{
  "n_layer": 11,
  "d_model": 896,
  "n_head": 14,
  "n_kv_head": 14,
  "head_dim": 64,
  "d_mlp": 2368,
  "vocab_size": 8186,
  "activation": "geglu",
  "norm": "rmsnorm",
  "norm_place": "pre",
  "norm_eps": 1e-06,
  "positions": "rope",
  "rope_base": 10000.0,
  "rope_fraction": 1.0,
  "qk_norm": false,
  "attn_scale": 0.125,
  "bias": "none",
  "tie_embeddings": true,
  "parallel_block": false,
  "init": "uniform",
  "init_std_qkv": 0.0127,
  "init_std_o": 0.0,
  "init_std_up": 0.0127,
  "init_std_down": 0.0,
  "optimizer": "muon",
  "lr": 0.00971,
  "lr_mult_down": 2.0,
  "beta1": 0.93,
  "lr_head": 0.00466,
  "grad_clip": 1.0,
  "warmup_steps": 200,
  "schedule": "wsd",
  "decay_fraction": 0.831,
  "decay_shape": "pow",
  "final_lr_fraction": 0.05,
  "batch_tokens": 131072,
  "seq_len": 2048,
  "doc_mask": true,
  "train_tokens": 1278000000,
  "steps": 9751,
  "dataset": "wikipedia_en"
}
MLP neurons of a small language model. Each row is named by its layer, matrix (gate and up: input weights) and neuron, and shows model dimensions 298-393. Each number is 500 + 40 x the weight over its row's rms, rounded and kept within 0 to 999. Numbers have three digits each. A neuron's up and down rows have the sign that makes its largest values positive.
A block is one neuron, or neurons of one layer that tend to fire together. After each block is what it responds to, as a language model described it from the Wikipedia text at the highest values.

L3.gate565:530517495544486508469500478464505509491508568472550511467467544461516453540540474562522407498496462512472563513461491522519581525487513556566536503506533549548480466508521488453568516510435469562496477486432512497507552588510478503515520521581544519429514478477499450502408482453494590435
L3.up565:511463504509499538501601572486466563509474532526485481494483510520526545520439519479476501465437512534446509597473477546475445508542551582608399551506537521519574460423446476482491454471536530431501579535459561502505473471423487483473442464532505550449480435487547491505530484554608513469
L3.gate908:524506516531477470497547497469423491530409434457481488475489508576511490527460535538454540589433517510467517567470489511500472513532490469561524480492533447479489551536531494460489505523491486489511477535541499467505520558423532465586478506466505435494563505503543516469481513431515478497
L3.up908:579554544526530448487416457458506581543403550479546467562467512473533503520477510454449479498499518387529515595459491434496539485555476475465539506470498484460437493472533476558524455545474506532529562517478506444441534521517419467443464515442511428458524391520490501522467516461485556548
L3.gate1894:487488471534418475503541561480438425505523481514532560496503564541517585448486546491595489537484514515505587549533552556411439522478561480597502482496423496540569478505492477542520474455399505524470503404546523494445495433509461462448527467514505551463454496505533460557406490513537459474
L3.up1894:422500544526550471555554513427526450514522480523522513472520473420483419543483509499498567502567500506487522509473508468494536511498536485537514491503492465509423469600472465519461470492520444534521510547586509425498430514490487593537488451509487520494523467477498491539522487503503552515
L3.gate2301:473501481569560443443496510495484399555484483529519466491482497496507513519504549505470477447536533524493481495428593465472529470506531472508383550463567535471549480533516561459504522545457548547524442556494464529509489544516571481511571454519450468486561408511553506488516489569543453528
L3.up2301:519512544518475526487509501479480501496471465478530505440436522530490436548518493473515487489527552560492510507514470513514517479447515517573496466468553444461532512524541589494448554486491546484484491491476462482504496521508533505518437514431493441457518413542497552559519506455527515500
Responds to: Piece after initial G/H

L6.gate2144:506588526494516482490496527516576524525483466388498463472419542494534500541483455532500516497536477431542463484499512531530489453496482514493447478505433516468433503451428470459512413481570493521439506463567563509476462470502491512542470477518567462471502482481533431580454489532494462518
L6.up2144:462541501496494540506553501415443582550579503474548553540522513489494438542461463554470542438517541496497477553438532587546580514488489505513430558496479476455532516548482431505527496450514460546486543463484520561433424519498474534440473553486618460496493473512506532524458515460449543544
Responds to: Preposition "for"

L2.gate23:474527505549496485484431501481540529480484499525502503494497560483576535492529558440556493519472447515549527516512450560482446506553528545533503482558486512475563487463501446476561555494556508509480502556463483514525464469466417456534490541472484524552472521477482429480556528490450508479
L2.up23:432546511483517502498478551438562502467531462481499510554565572531570523544479538453560543538531485451488550519599481488570470525474458558489470485574509577503524461476498509528530558502520590494530528533485557516614470485498466455514477501504465530495534530529486517501556505499471479498
L2.gate55:505494608518566488507506507466508509607521463473435569467532532440526467524443532602491483487491514544538480510570530559570468494446455541570513563459502538498471506483518466453526519519521430542561516467424593486479501445436477494441551531485535492449561464488512543458447495523467506468
L2.up55:488487582481571514544518504480496509580430484490484501438515524514480497518444539582490466474496491496562478501566565498516435502435451549531496522471426468525492475424545488471573568526532484549494504483468526470517475430504471493469554485476540477556502476472532512465466501487494485488
L2.gate253:505591463525522513528452535440484552567418437505505419474526495449508461549484506486535492501562549547505498463462419492479433463502529482494465556428518479529500470418522489575588461536453537525531500492514483506548515496514459462511541457488536559550443420441514505535456508488497514483
L2.up253:447597402437522498542540520489563522472569415545556529474538425481416494495499576532525472530514526495470492549508527502493397481487492541520532547469516487499486452396504503598504477490465495492526540489518549480501528521485534563453541505446519499504542459461458540498521538432479541524
L2.gate307:500549441502500402562519467463491533560572522438447472488512416452568472430496474546578548469483467486523419478523509522553493453451535484491546496508441476403535499497447468552477475463479440514516534519550541548515535479499545529501524474456482485431470528536467487490450491550537508504
L2.up307:537557494470575466529521529507477467513570507509479468498410484469518462538481494416531504527474501458526461524537502509453539490512484534527505457533514499480580457553480497505469511517528382499503520443498570540507542462532479495514536478509508543470495539497463436508453472504516498519
L2.gate398:470503545472474492465495481448449510528461533552506492467513531494492421539472470480575479460473486503510547435459476543514465475567593516485485474465496511458581489369454500452489529491494592519420522514523521513501502509510529509494477482512582449538488571443508510486581511540527603506
L2.up398:512553585411478459519467441475489431526543516466503461491563492445523508535489474486528487461519532503543530474503464567493531504507528433463443560467531464444482465410451475448509475510486531543459484568555529537537477506575496552513490526482495485541487480432536517500518481513481559514
L2.gate675:513491488465446520515434511450503528491517495489416559558500449447549479437447500549543479514537532463504535447452438438523494476541487460489575496427494416552483541502434516496456496488517461670540485472542535462501416552521555582549520460493512473433529431538467503517419494518501504444
L2.up675:537594540506541478513499377506478568487520473503548541534535507476508536482489518449586447561511450487492511446527501558466492493551507524485481546533450568392431499536510505481548464467441459522555468455490492476559482487487459513482439461508445426476447532502482455564443456476454486497
L2.gate793:437474518546509549542457504438490489498498483505515481458519528527520506512495447499589486500587442504553440480459548463509485444547486510515517481515480480519462627556465470485534467529502533463446547500489492491513532528514538518505447478539481540482522445506460493616560509536528523552
L2.up793:452503468500479490545572486499524509507593495520500511568469488537540531489577496528451585536451504505466446504485540480456452504469474542622516474507538554515490538526495460467564446472448478500466518497503528463411481488535474542456440459459442519510475402474448487460463562578549502492
L2.gate872:474493484390516543430521516451411529501574427494560482497444463492538486486563483510501533457509520461444475480537540459525445453522458519519537511522476454471442517444476549501488456524505530481513582494475573505471571457493506512593490510538513461449617466553470467485408472534471441486
L2.up872:431478544508500556505499422507440482540494455476497454480493458516527448486478522517493548546467483488500474507548503512482494497418497477534521505512529507500501541474530518514494487506503479473486561533429548546526543567583494557548612520523547506467504512475518415501528468469492518472
L2.gate974:479527501484533554485505487472542498426461540515553591452498402486539449474493497529455524421471501528546447515499467528500527511446537518509499517458567493534431456470539523481469502463535552513479569483501526458517494414534504493592525468519504560495501534464490448474518515516463474431
L2.up974:486458505503571578572535478562484420509510522484547509472464506501534583479512503489419421496516495491465485479387492548559502454485491476476507529491575512505508521413565544483521560484476451514509471457534499558497505552571528507416512557545517450476482483525434475517494476484541502533
L2.gate1034:518483493581493544485578550474472497578503466500454500545476571520453525489555542561532496530461507514545455484481564466455524492476544435450511513488466486607526476550498481442415482489538493480533502462509439532569518417503479463448503460481500433511582490504439455521463469484516491448
L2.up1034:544487491506506437455524555490476526456523423462520531533473569532428571487502519512463470464515467530515484453457513493503425485518534507467527466547518460539511598411503417401476501522525481499555533494540443519474496522475448467530452447461495549461412472504481411472502507522495519522
L2.gate1411:536476543548578560478499513555445542594494478503502522573464499472494482511500501469485505515496516419514525448573536465567451587398476474510487542505531500501554514486512501422516476465530524513503496484478561464462462491502492534522554546491487503467514511549513508441415550535532472487
L2.up1411:528510536545490481415542512527493499551487492547460465516491485483529534552536479508505519493408468472414490514539489451547533504431462429505492514492529497500492425473489483477510432509530505539527519440400509463488466476496497471512508488489553458477548550525524529465433445467477430525
L2.gate1556:513506503592471564475429478525482499536502497468525492581520463471428480573458489571466441509450502395475504432504533567461451475526449491455492504526411501484448493580524529477538437529521465522518518540454468505532460491542577482561551516534455535503486480503450485519497466524515516452
L2.up1556:509505557468445524465486551583477477535523529516520480503471516481423510500456472552422480521494618446473559397442496521455410570499471539484486496487450517505431503493595513436467479513474449440491539536473448497493501508439521447506458489484526537528479498610505498537467398588541492504
L2.gate1654:521481526507524481500456461531511531600469601593498531506454510517547561526523516491490448458483557604500515476419577526448481509463470476521511543470521503523492515566518546465526514518546527456568546539572524487470523513498499510487449459461588531523471464496480457515404432502519467523
L2.up1654:510477535583518439430445499489478522533472477602523442456532491417573552519508433547472522463514508552504494502500539513471447609488522513529493490535457433418506504494555552415478542523518475586614506483532498477505540495481413441437520574404597520570515502569540493501487506446537488471
L2.gate1815:462490524453481546516541503479455503459486478498518501515526586479483550501485584583504564527502405526441527472474526540538419456462529517508486543463484500549528495532503568565496483467511517509459556408405468544535506448541503473411445508530490549446476423598410446492481524555562481508
L2.up1815:479552567514519527498472499538489491561557485510479458561471469520472517536522497549474459476517528454441519550444480477427524477495542427475483490458487495480504510445558503515482519470490486503495521529401482566453425453558480412535464517459511530469532446483397436468569484578466440479
L2.gate2113:522525491533569515516419544498503451529389483523547535570540504431426429413496485525505506535494491470475553484514435526547511502519503477459527586528448432552448505423502502559482471501493423576529497507438517552464498412547486551523527421403502536483513488546501469481525581426492579481
L2.up2113:480493532518529429506505525477528485487450448506402473472493524508453485468459455561471398565459455496451529519500456517446537536500450498535525451479499506519508454489532376475487481508499497489565554464483481490542577549492547482533435533539565509507478550475462508543500488498471452517
L2.gate2129:500535535525540559523470558455489525482531482514460567490425507451429507545586485579497551551469465498567474461436547485461577489496467517486531486501401511523528561501473459480544490404548450472504541450472492502465504490524554482488487450501544544431481477503517492491437549498600493508
L2.up2129:510496494536549535485529590489533553502485496471445569517517458464504490569580559568500472583536500488571550458532536554409511485508497535538564522510512445518515532492578510522550509455518463514492603451569562510460456539518554455474485486482521514471490506513567572463396558456550532517
Responds to: Sentence-opening prepositions

L2.gate49:517481510524511455512449497496543486515380466479519551457529490499493523479463489508567514492534524540486469512455485516504513400482532533522517561523499568476492520551602489507504474538439456462476465512478519465507511526521506467449491540545503457506541528530515578447404520501481500457
L2.up49:434486542474477526449498432531538425487428524485459551448468488487514476598436504503586572547490550454474456503541466447494494531510495535462451466486506588455502457467467476485455519521467504488433400501552473471492462556544504459542514500446531536488474553503513495452457431475486522485
L2.gate61:510490562545542449542470498513505453518443461488523516513513557478581517479469484535471613464480501548559509512493432512527482465571538544520576499555486473591458481489509560546513484531502474504508511545578524506562540558532498464447477502496521514441485562486465488563484519537538477560
L2.up61:525511500551515462587445476484520452555479464514553512493473534502534443509467490449512575477491502551522520532483433471511546405512501530495542493547441446536417401449502497492559534531490526461473507528512501541533494542523462509483545487495514496451493526408465457518504567559515493539
L2.gate64:514530523463462429494526477489485514486563433485477484457440466460464523498535511452440536439418594519554578510492512502514491533402532608499469421463511534541417494499492545481496500498574418467467525503508605520501462499501484526474535473517489548468467491516419545498423457460459456449
L2.up64:522524417523554480498506465573443483498541470423503502509428519420454507571509475546506490479499512493560556498415440432528458511454567544559530550508583462560476513520483499565542507546477422407516521450503521494426484495495534447476534485568507578572501475499497526532456465457506502455
L2.gate295:554538507505427542551513504541452447493540537486582508495402437555446524496538451530495525464530519512568543512473486487519428415506468564515516526521504504501483457479478465479474515575563529502448464526529549467561470444543417515465552426567472513496601494491515475486509535559424417554
L2.up295:481486564518485527485513454500430469489541516519585522535500469512468484495521450526515488505478522544558463465496442464459450492482390525476508521468475426496502510502543476425538496524566558495488498536532540490551500483524488550477523500511509553541522585479570538482456507532424461519
L2.gate347:478542579526496498516514444439484509491488492476451502528504478528537535460512485502541471481550508517570488561445546541537508453500476433564403363474529440467473488517469542516534517504507468490544541482502537462452482489454465451525470513556549585524462525470504457532527505529508502500
L2.up347:441521517511553476490511468462524503512482452503490480477495462524483521493503523505511503536516500496511499543425562487536487466417502470593529414510524457443532466535487514547503490489554480492558523537524497457548417537462492511574499520500556515556467554543517436545550493509498544536
L2.gate420:468541512535419506487558508523487485464487517497451509517475497530424542529464485540508531517534496537532480544437452498492415512495520518496523428508511467491462502463437414551489530541499518523444503416474473523514495500499573502477422505477503531580446510446471400515510522566444493457
L2.up420:572517529557472480449554542551468536461476497466464475558488519539459524649486524592553521477531512512527499517441469540522395514459558507480518403535543501558520472423479416519524513492477515480433547410461468530447473557488521521463499490471506532580513534478494425538507472487430490518
L2.gate455:520547478565483555574535562416450482474476508499605499419413566452483522523505532524566445480519481489513563527485461535521502454572460554523499527472536475494473478346502474511501501505435456504462466460553488493411515536468465539543461468424505495529425538479530434489436487529484535529
L2.up455:483528532492482516495499552600505445466463503534509502473454552468535470499505473491548502478498438470454572529511519432564520468542502479489555507492517502450502507489579505506499560542464427492464516421508563524460607524489447495451526528496541573551446470456521434465457491544493485515
L2.gate692:525532466457484437515478515507559485544457495516511532458548471522541547479522479497514464585495387417585584558512532505542455439564471476436538481465561426440487432509538489522520531500478468532553547409546455569506475473469466520580473656506508501451417499556511493462560484486553482486
L2.up692:557564422446504456548520496494544522547423474495512491506490453483552597563548465459484456529519464491488549508538551541497403478551471487482489514543535464432449457452533469518526560469471441521507548468553507498519499445454420461510474566526560497429468461507505521500529469492550491470
L2.gate810:470491544535498502488426508512517514474472530478475498434472525484461535469457522477558530516513436539512562471491464456442508492561552460468481475503468400500462514478440469417505555481495501564524524476513476500443535506511519553500464526422552587550526466445506462511535526481475507506
L2.up810:489466513539491522493526472496501503497543471489488474521480470418532513554466428449526456505563373573532524417500477464439515488564540430514497568523466451460473495488575528464480549489493521541529511418527467480456424505591459516542482519550578503560483487515449447497464523538503447486
L2.gate865:492496536477518457549526416457531559411511494493548546514517455563463431529500550493486520526479491532570548506478525563479603502512533474487510450514555514490474517540457432490526494530525495519511605435466482461452474536471486483506553455540532499520447470406573466475498460521555474502
L2.up865:517457531486428502543481487487445472449524466498534531530482476526473470512472591466538475493552427497581451489526508556525532481486484490509514433511556517479485555558456480499543607591415514509467540429534551475410499505534455517457571550580513508472512549541544515469484533563457445475
L2.gate930:517568554460498487535488530505546496537440531487474459473505567501502503538446547527549404612482470447522468464506485518493456528446530510608445524439536524486537541475455497497501503516509465523475456403465538457526483562460457500519562547475501555483489497484511507546471441534438473503
L2.up930:454546446526497584515428579437597471512506472501433474543464612490478541503527454502483470554470478513456488557489432485495478633509503518492532557481525536524567563557525447519396522557484490556488381444506497507422533504438494501455549487450504497396466514460554504524484502493549528538
L2.gate1158:480506496566505579461493550463579473512513504529521486486483525526481456538480558525572537576558485496487464540504423489549542503484560421492456482503504475473481457433577552555464590454571458506420470485502451560499450489494503469524482428463520467533479536541495428496527419461436493474
L2.up1158:481487461467512480539431550578482502463506412527515508460461519518479503504525490489449502503475511505488506490492410508554531558523518559520528586550513504484508488566550498503491509505493485593518553476445441571508483478473524528518548524529588470505497471444432514480512556495456574509
L2.gate1927:481530479453545476484499487428501523463511507505531510477487526503535442436460574448478525517520419503531488523531482489506566552490468537547465425447460515510532454460508428533510504513519497513485463540512485573481452490494531427494481457560495559492524497485505429468494540486488557479
L2.up1927:542480430460493500540432505535446510538499414467609451519577516528420498504451429508449483530495546497574519521459539543438420454511509519568499481565506515521565508521526563503559416511449493484475466500507426475596576365481529511502485528517534495484414542534431487514523504577539497487
L2.gate2084:518492485404519492484521473423375464560541553464439490498499405496464505488488483513519472466472490507456523427426445463410519512527522473462511480499521485474514532482451527538530494488440474563589491429512549492505409485523415471473525440461550418528450535461546514511461559495452502447
L2.up2084:463463496516515466600517579489421492476474502497452445493557472502521508471470527482561498435455496484456515533388430479533524591464469517436504533516556453478558508531518478458552377522484487545539442538539492526474442453533439482368496460544532409594482445481471541531469473533501470490
L2.gate2228:503500477548542438532393501422547534542559501507499506458463521482471522513506539475517498517452487500510540464407457493466446498514516455567605444551475475571529542497447492521482521564494491486437442487487514574438447471536532475485455520544473492487544476546418463454466542443532434459
L2.up2228:503472517490495489547498547494502500467527456462543500423515512501470440478446462523512492541532534560473519505406466447517491492478564497441621478461443485489451470484533480507450587521420483491451529568470549444475442530523523512521574440537474559474517507479552525514485484464482464458
L2.gate2302:466499502514488486498507543488486500469512522516566565361580498377533465552510509512471477496415487554503467544565476567490541509545559488483476552554494541533404528508504449505436422477534544535572581499508476551526481558552489541588461562435462479422551461427482413482550439580497412448
L2.up2302:501477506510454532471464548478541613467513491489524522492522460449417463507554514435524480501491465482503490481528529530486469507494490470547496490453477530590505496522505507525531496516492513480539485427437437542461587491465471469466477580510548451532473501522513491583497480504494479496
Responds to: Equals signs

L2.gate175:537436522542478483530574526446502521567507476565527454503517506529458477529460445502438505501502567466471450466437507541550525537474500404504530490520477553521530475456475547534461438483536499513542542459436459563486413520471529507559509463482503467445484466575571441554515542470471565520
L2.up175:597481559454459395494560501495493574483542484496579494506556537486489523523528526444486538442484536499520481525432547507419479529476532458540526519568488512493480471506402472463475358493451533581442532496471462398517505508455502517504535425455479477524533445492496479566450531591490450481
L2.gate191:565485476518465481501504555476469354457434508517483524485447460573451425512475528525522543470510410499500468474442503404556476474474521534523522526560437466454544530537506501522610461477437508509536516430496529413514544450547446518540518429537466516436522456416506532503535541513467535538
L2.up191:516440459462422463502493481505450447433472549522488489449386483555485520495474475523529541496594419546450431491526499467529516452425573514494500536515504533510464496516489464511596536506531458502509531481473514478549623475449509577505483498467483511487444422468534476479495512553533532540
L2.gate537:497559459458541429487577429516503399485502483517510514460452504451435535488433476445542495467507501412544505549571498445633522533497498562506521536481468568483502464577492532532544462458473532517591516465571555534454546534465487474438529513591550462539482464498537408436465472476509479555
L2.up537:485521483472495502477439483507547536506476440501543559455492510479420469555554416500527467536521472455507455478497501428616493565514486485515498523436501519501524522503518498440498550513473507499470478461524445528513506489439490501522503433516477502515515474507491358514513542442440449567
L2.gate867:476521516475418545502498477502492546432469537512537532443517547489478463483468535570459547544497500532488537482533446468512474466469530428492516444579490482502478565420482509566469474467549525471495416442527546504439417477550488587552435484535529489518499468492474461506428501528453468476
L2.up867:519479476544502502526483567514495480562459460529562535529463481547499470494463586496560510583526577510442561520508501497477497544483441499513446434478493478521464506448500523565510503515460450522448571504485465504510542503501546499452484505512487482525530497491503486500492501527568510507
L2.gate892:468553491499455561432535525468451559527567519480562575489519582557525469506453537454467513501443545559517558483443554514561466467492450516533628510462519539497477539399452451520442446450477471508476492466572549554520460471519505471486501460511473482469472482505557458424493447536418508445
L2.up892:512535567508480376532497482485505464561458549520528507538503548540487480488510507440500503508520495490473506483450457464550519556544513487511552585516524505466501521573433520434506493498511478598472498496544479436511396472490496464529478538534519472454501510475523453500540489530444516432
L2.gate919:475496466461570518457523454474447491519541490485511488457404492524480480483477424503543491507596573498549432504466477473461519509496510515491456489445498516498487520452569542518466459470579469502559515437561513486434488572458539547479478484473525527505586474495519475413544531543507468469
L2.up919:548420562521573535460504426512502457524496461525574431453501555428550500547496558552532506550474470440476425542509567500492558482526474541468520474441534479494521414460581513513516481513548530549535512396475517486466458506448530429474441484460495443548583528509450551443475551551466498471
L2.gate928:507513512535513476482428491514556442570496501526510478526502441505467522481496524537460562561460448539488515535462448488552456498463493460506452506457506490562516509520506561435500482561446580575497509538404526432518480370402465480496548507558495501540499463497506459481448486507468495485
L2.up928:501482493556475468501436478521564443500400557496532499541467475501528516531481531584482524516537496492504468538453537490506470519485471477513479467516524517552503495477541579531556463517451573643517484548467535403500523465441460490498567501622538454541467442479516500494472460474501433439
L2.gate964:511538522557454534533499481521502504492458541532510480516480501498464422527572516492494494595512506466545518495487472460490478517509517471510479565483525486493484450454496577533490446481470497545538441468512448496496451527505551561467484437540493496529459465480472452496441508438532462507
L2.up964:497477515442444515503480531511478572515491568523510434513477487542534448526591562446433569516546448481501468550512437518516541509526487444521473461492515500483498491538484507483513456499461545541497483446549469499539489528463464517471493519485435489471456495467504484492443519475513490494
L2.gate1091:509502454468455452484563536509464521507450508491454487505505527517520486500516504478492504452505528514476492464469504504489447464529511449483520507445461532498466546436561533528416485441465618483524596481445466537525512528496495554536483510565494419491520530484474425485484438500459507508
L2.up1091:523516536516457464482527529511539538395527468537505499545485477462516527490460497521523510456474599498491511457510508608580461448431568445506492547424458523475560434486517508532464524523427494490520619516476428481565537514493504534497558507534484463478541515483469494491468496529485471458
L2.gate1151:540521513504462516444571499512472488433543516509521558542480576460523530478524544466493568466550571530523565502466530476536486507441484491532457574456549529513503479540534555506525502561501574503492494524528435503527418581502458441588536488524491550488471449545505452467494525513491505475
L2.up1151:508445542481476497446539500508519484518481435501559482490401461531517453513614500533484521493457592510468499499507445492570492547522497478556422489479507538493516497457548520427536544498472589493513500422539556477473506506521425471570473499512489539511504505534452481454454486520467428503
L2.gate1197:490514509433515493511541524546570588503520519517568452519402436446436473549508519538522519505516523507480550462501497578591519429466513574541555533472566402427490515394548476457477553516495485565482574450500592474499475527458510562455472504508463569446473503546510556446471566460536513539
L2.up1197:517508475500510463520544543523498465500470524458517538520465500489515543444585499537474535546528528478450588494466467518497506514463466538498489517564561470522542497483522468485517538495496512531520441503494470507493536459599479507520471494498478504449563572505485564472477491504486469556
L2.gate1493:483486477503518522488521525540504415507497501502569486489455487494546576431485475472544536485525491503512494483469501434524505519448513563505490520477543497477569476502482494545539520520504421499489442435543480557502439427520465533552465487537470539492539483505524533482398526478493453435
L2.up1493:519485477486416559456541514502440493526489481549586523569441514416454525526496470525481531525459446495461581447474515489530491571480458563444518562475518510527558462488530501531499497481508526486538485476467482513489461483477481557502487425471512534474553488482491475483453522426547463500
L2.gate1505:543586440530445571479525441590468456488587534499469493518500463449465471527573498470459496484487555465465506535437467455530547496462472508495547560490511553535508490459491418489552461509560496514509590446454566487540545468485502474563497508614518491489556565520497493417518498535483488403
L2.up1505:489502558450524454464521552483555537459440498458518480470485473517510538454462471531561547461519467487499501484548485532495520578542532488520463576506526514544472516489460538562516501478438556553500452531512475504472466551466555490416505537463491481533505505509476430561460487458452532498
L2.gate1635:501511538551454494506523539512481487505567494490484565573462472437562531520549535536412519582525571485519517508507513497461440511509410492456510516443511549458463462568471525541518508479486557552500442519428488574507462478462567526582485421512514468511541557486466527457525459467504465473
L2.up1635:542509580517466497496525526528500432462515497472584525532483484467518510529586526481449529536526558470513514505536514489462465510507488536457487496502490629468510470494493577590498474526491519548474480517491476531511491469500568515606562472516487481494541479445543581487475519496425520413
L2.gate1775:494524522453447525469550488459557496543445499478544546536480468500518459446525501495508458497510515536449571460520519443507487494390568551514459436570453438515468481538455453547573450535512475520542490585460576509498436475510502582502480488471540476463539543475507368485539462486516535532
L2.up1775:525458492501466506469516549467525540469479540518491542535507521479489554492495485473485508558497599491571527476582549523469515553423548502500476488534497460512460513488494518529587493511518421532547490482483469472513520484545526494459518456459545562484533592548522548477434448484458566523
L2.gate2197:515505585501480529455523504455465500513453521566452434488485502550434510412445509436487531477450409476514503522476508480512527576513555448497539468537488564449486516484508429519498483478496497519489544473511531420484502558544471467476507438475465560493505538576472463471445455439503522487
L2.up2197:483498567489517466499528473425518454517459459466527488496484516504427440508542600517498498483444477530563399480494533480445563443537516508478500507462497502512464509499494442501501453442532442533487496563546499436487465552552522456489437439434426471558500545483407506477448475479509536529
Responds to: Vowel-r piece after initial letter

L3.gate494:472471493521569549497525429510582496521498508505513548473521497520457515621509497470556469484463456534518473500466449459486459497549498514471499495462488486516516426465537525555414508527432518500511515462502489458535420519540488507466509459513528468459488404544493458458484536453523496494
L3.up494:461419458511509519599541541495587511514519552525503546527521493491476524510524545539513471468490527509504589447476526437578507480483513536575518484531476497490486470480439488474514552514494485495509513440507515475466515402590534530515548418541570476506574490503475489499532523450496555476
L3.gate1067:598449469501583458540522521496522542473486542522434505538486532559484534542515457497545506466401534538439473531483452501490514499471464486515519412431570426473491461540527529540459605559506443505523557449510503539535487514455469535467506502431520466540486516605428481493556445541501488422
L3.up1067:529438537488497523499465555515491543468467549526466518472492460497478510497464564502555484493484516551468511536476411410500508484482484426461510537503519519467459506408514511452510493489509518476537464486476583522553474464509496508514475480582550479526464492499494459477486450470436525526
L3.gate1295:532471585470508499535483515525472533518461512506362497507512534501492503555488505475377534491483487519479414533490501475552517469551511556480489524463570472526531479458546516500535507456505591543500489561467481456459503503423466599469493528508545513500531522459492525541520436476555587460
L3.up1295:565466543437546473499449491507479558523548519492437451465453516491475539549486524486443545477509529518506467502495473445537528473511506515488493545483462477456587498494581530550501462466491574536505516545500565469485501558448472594479510484485518498447549519538457499536492431423510578470
L3.gate1798:523491466544585521498447493467558602441455506474474491461486575494522507412466501503499475538496471462477476416507499437532493476457504425476542508415467450478478520491527473465545499480563463488552565482489489433545452532474468527439508567518499457524455580438457543534506559461452493492
L3.up1798:447528516556484505561505495445487508453471512521559578551452572520480458543528499542453598473528465429503503429402458494562560537475492529493500495546577508561547464532512539448503533430465435466568548565464500571508473440500462579497462461543490520505575475509496507525511435428459528475
Responds to: Sentence-opening "In"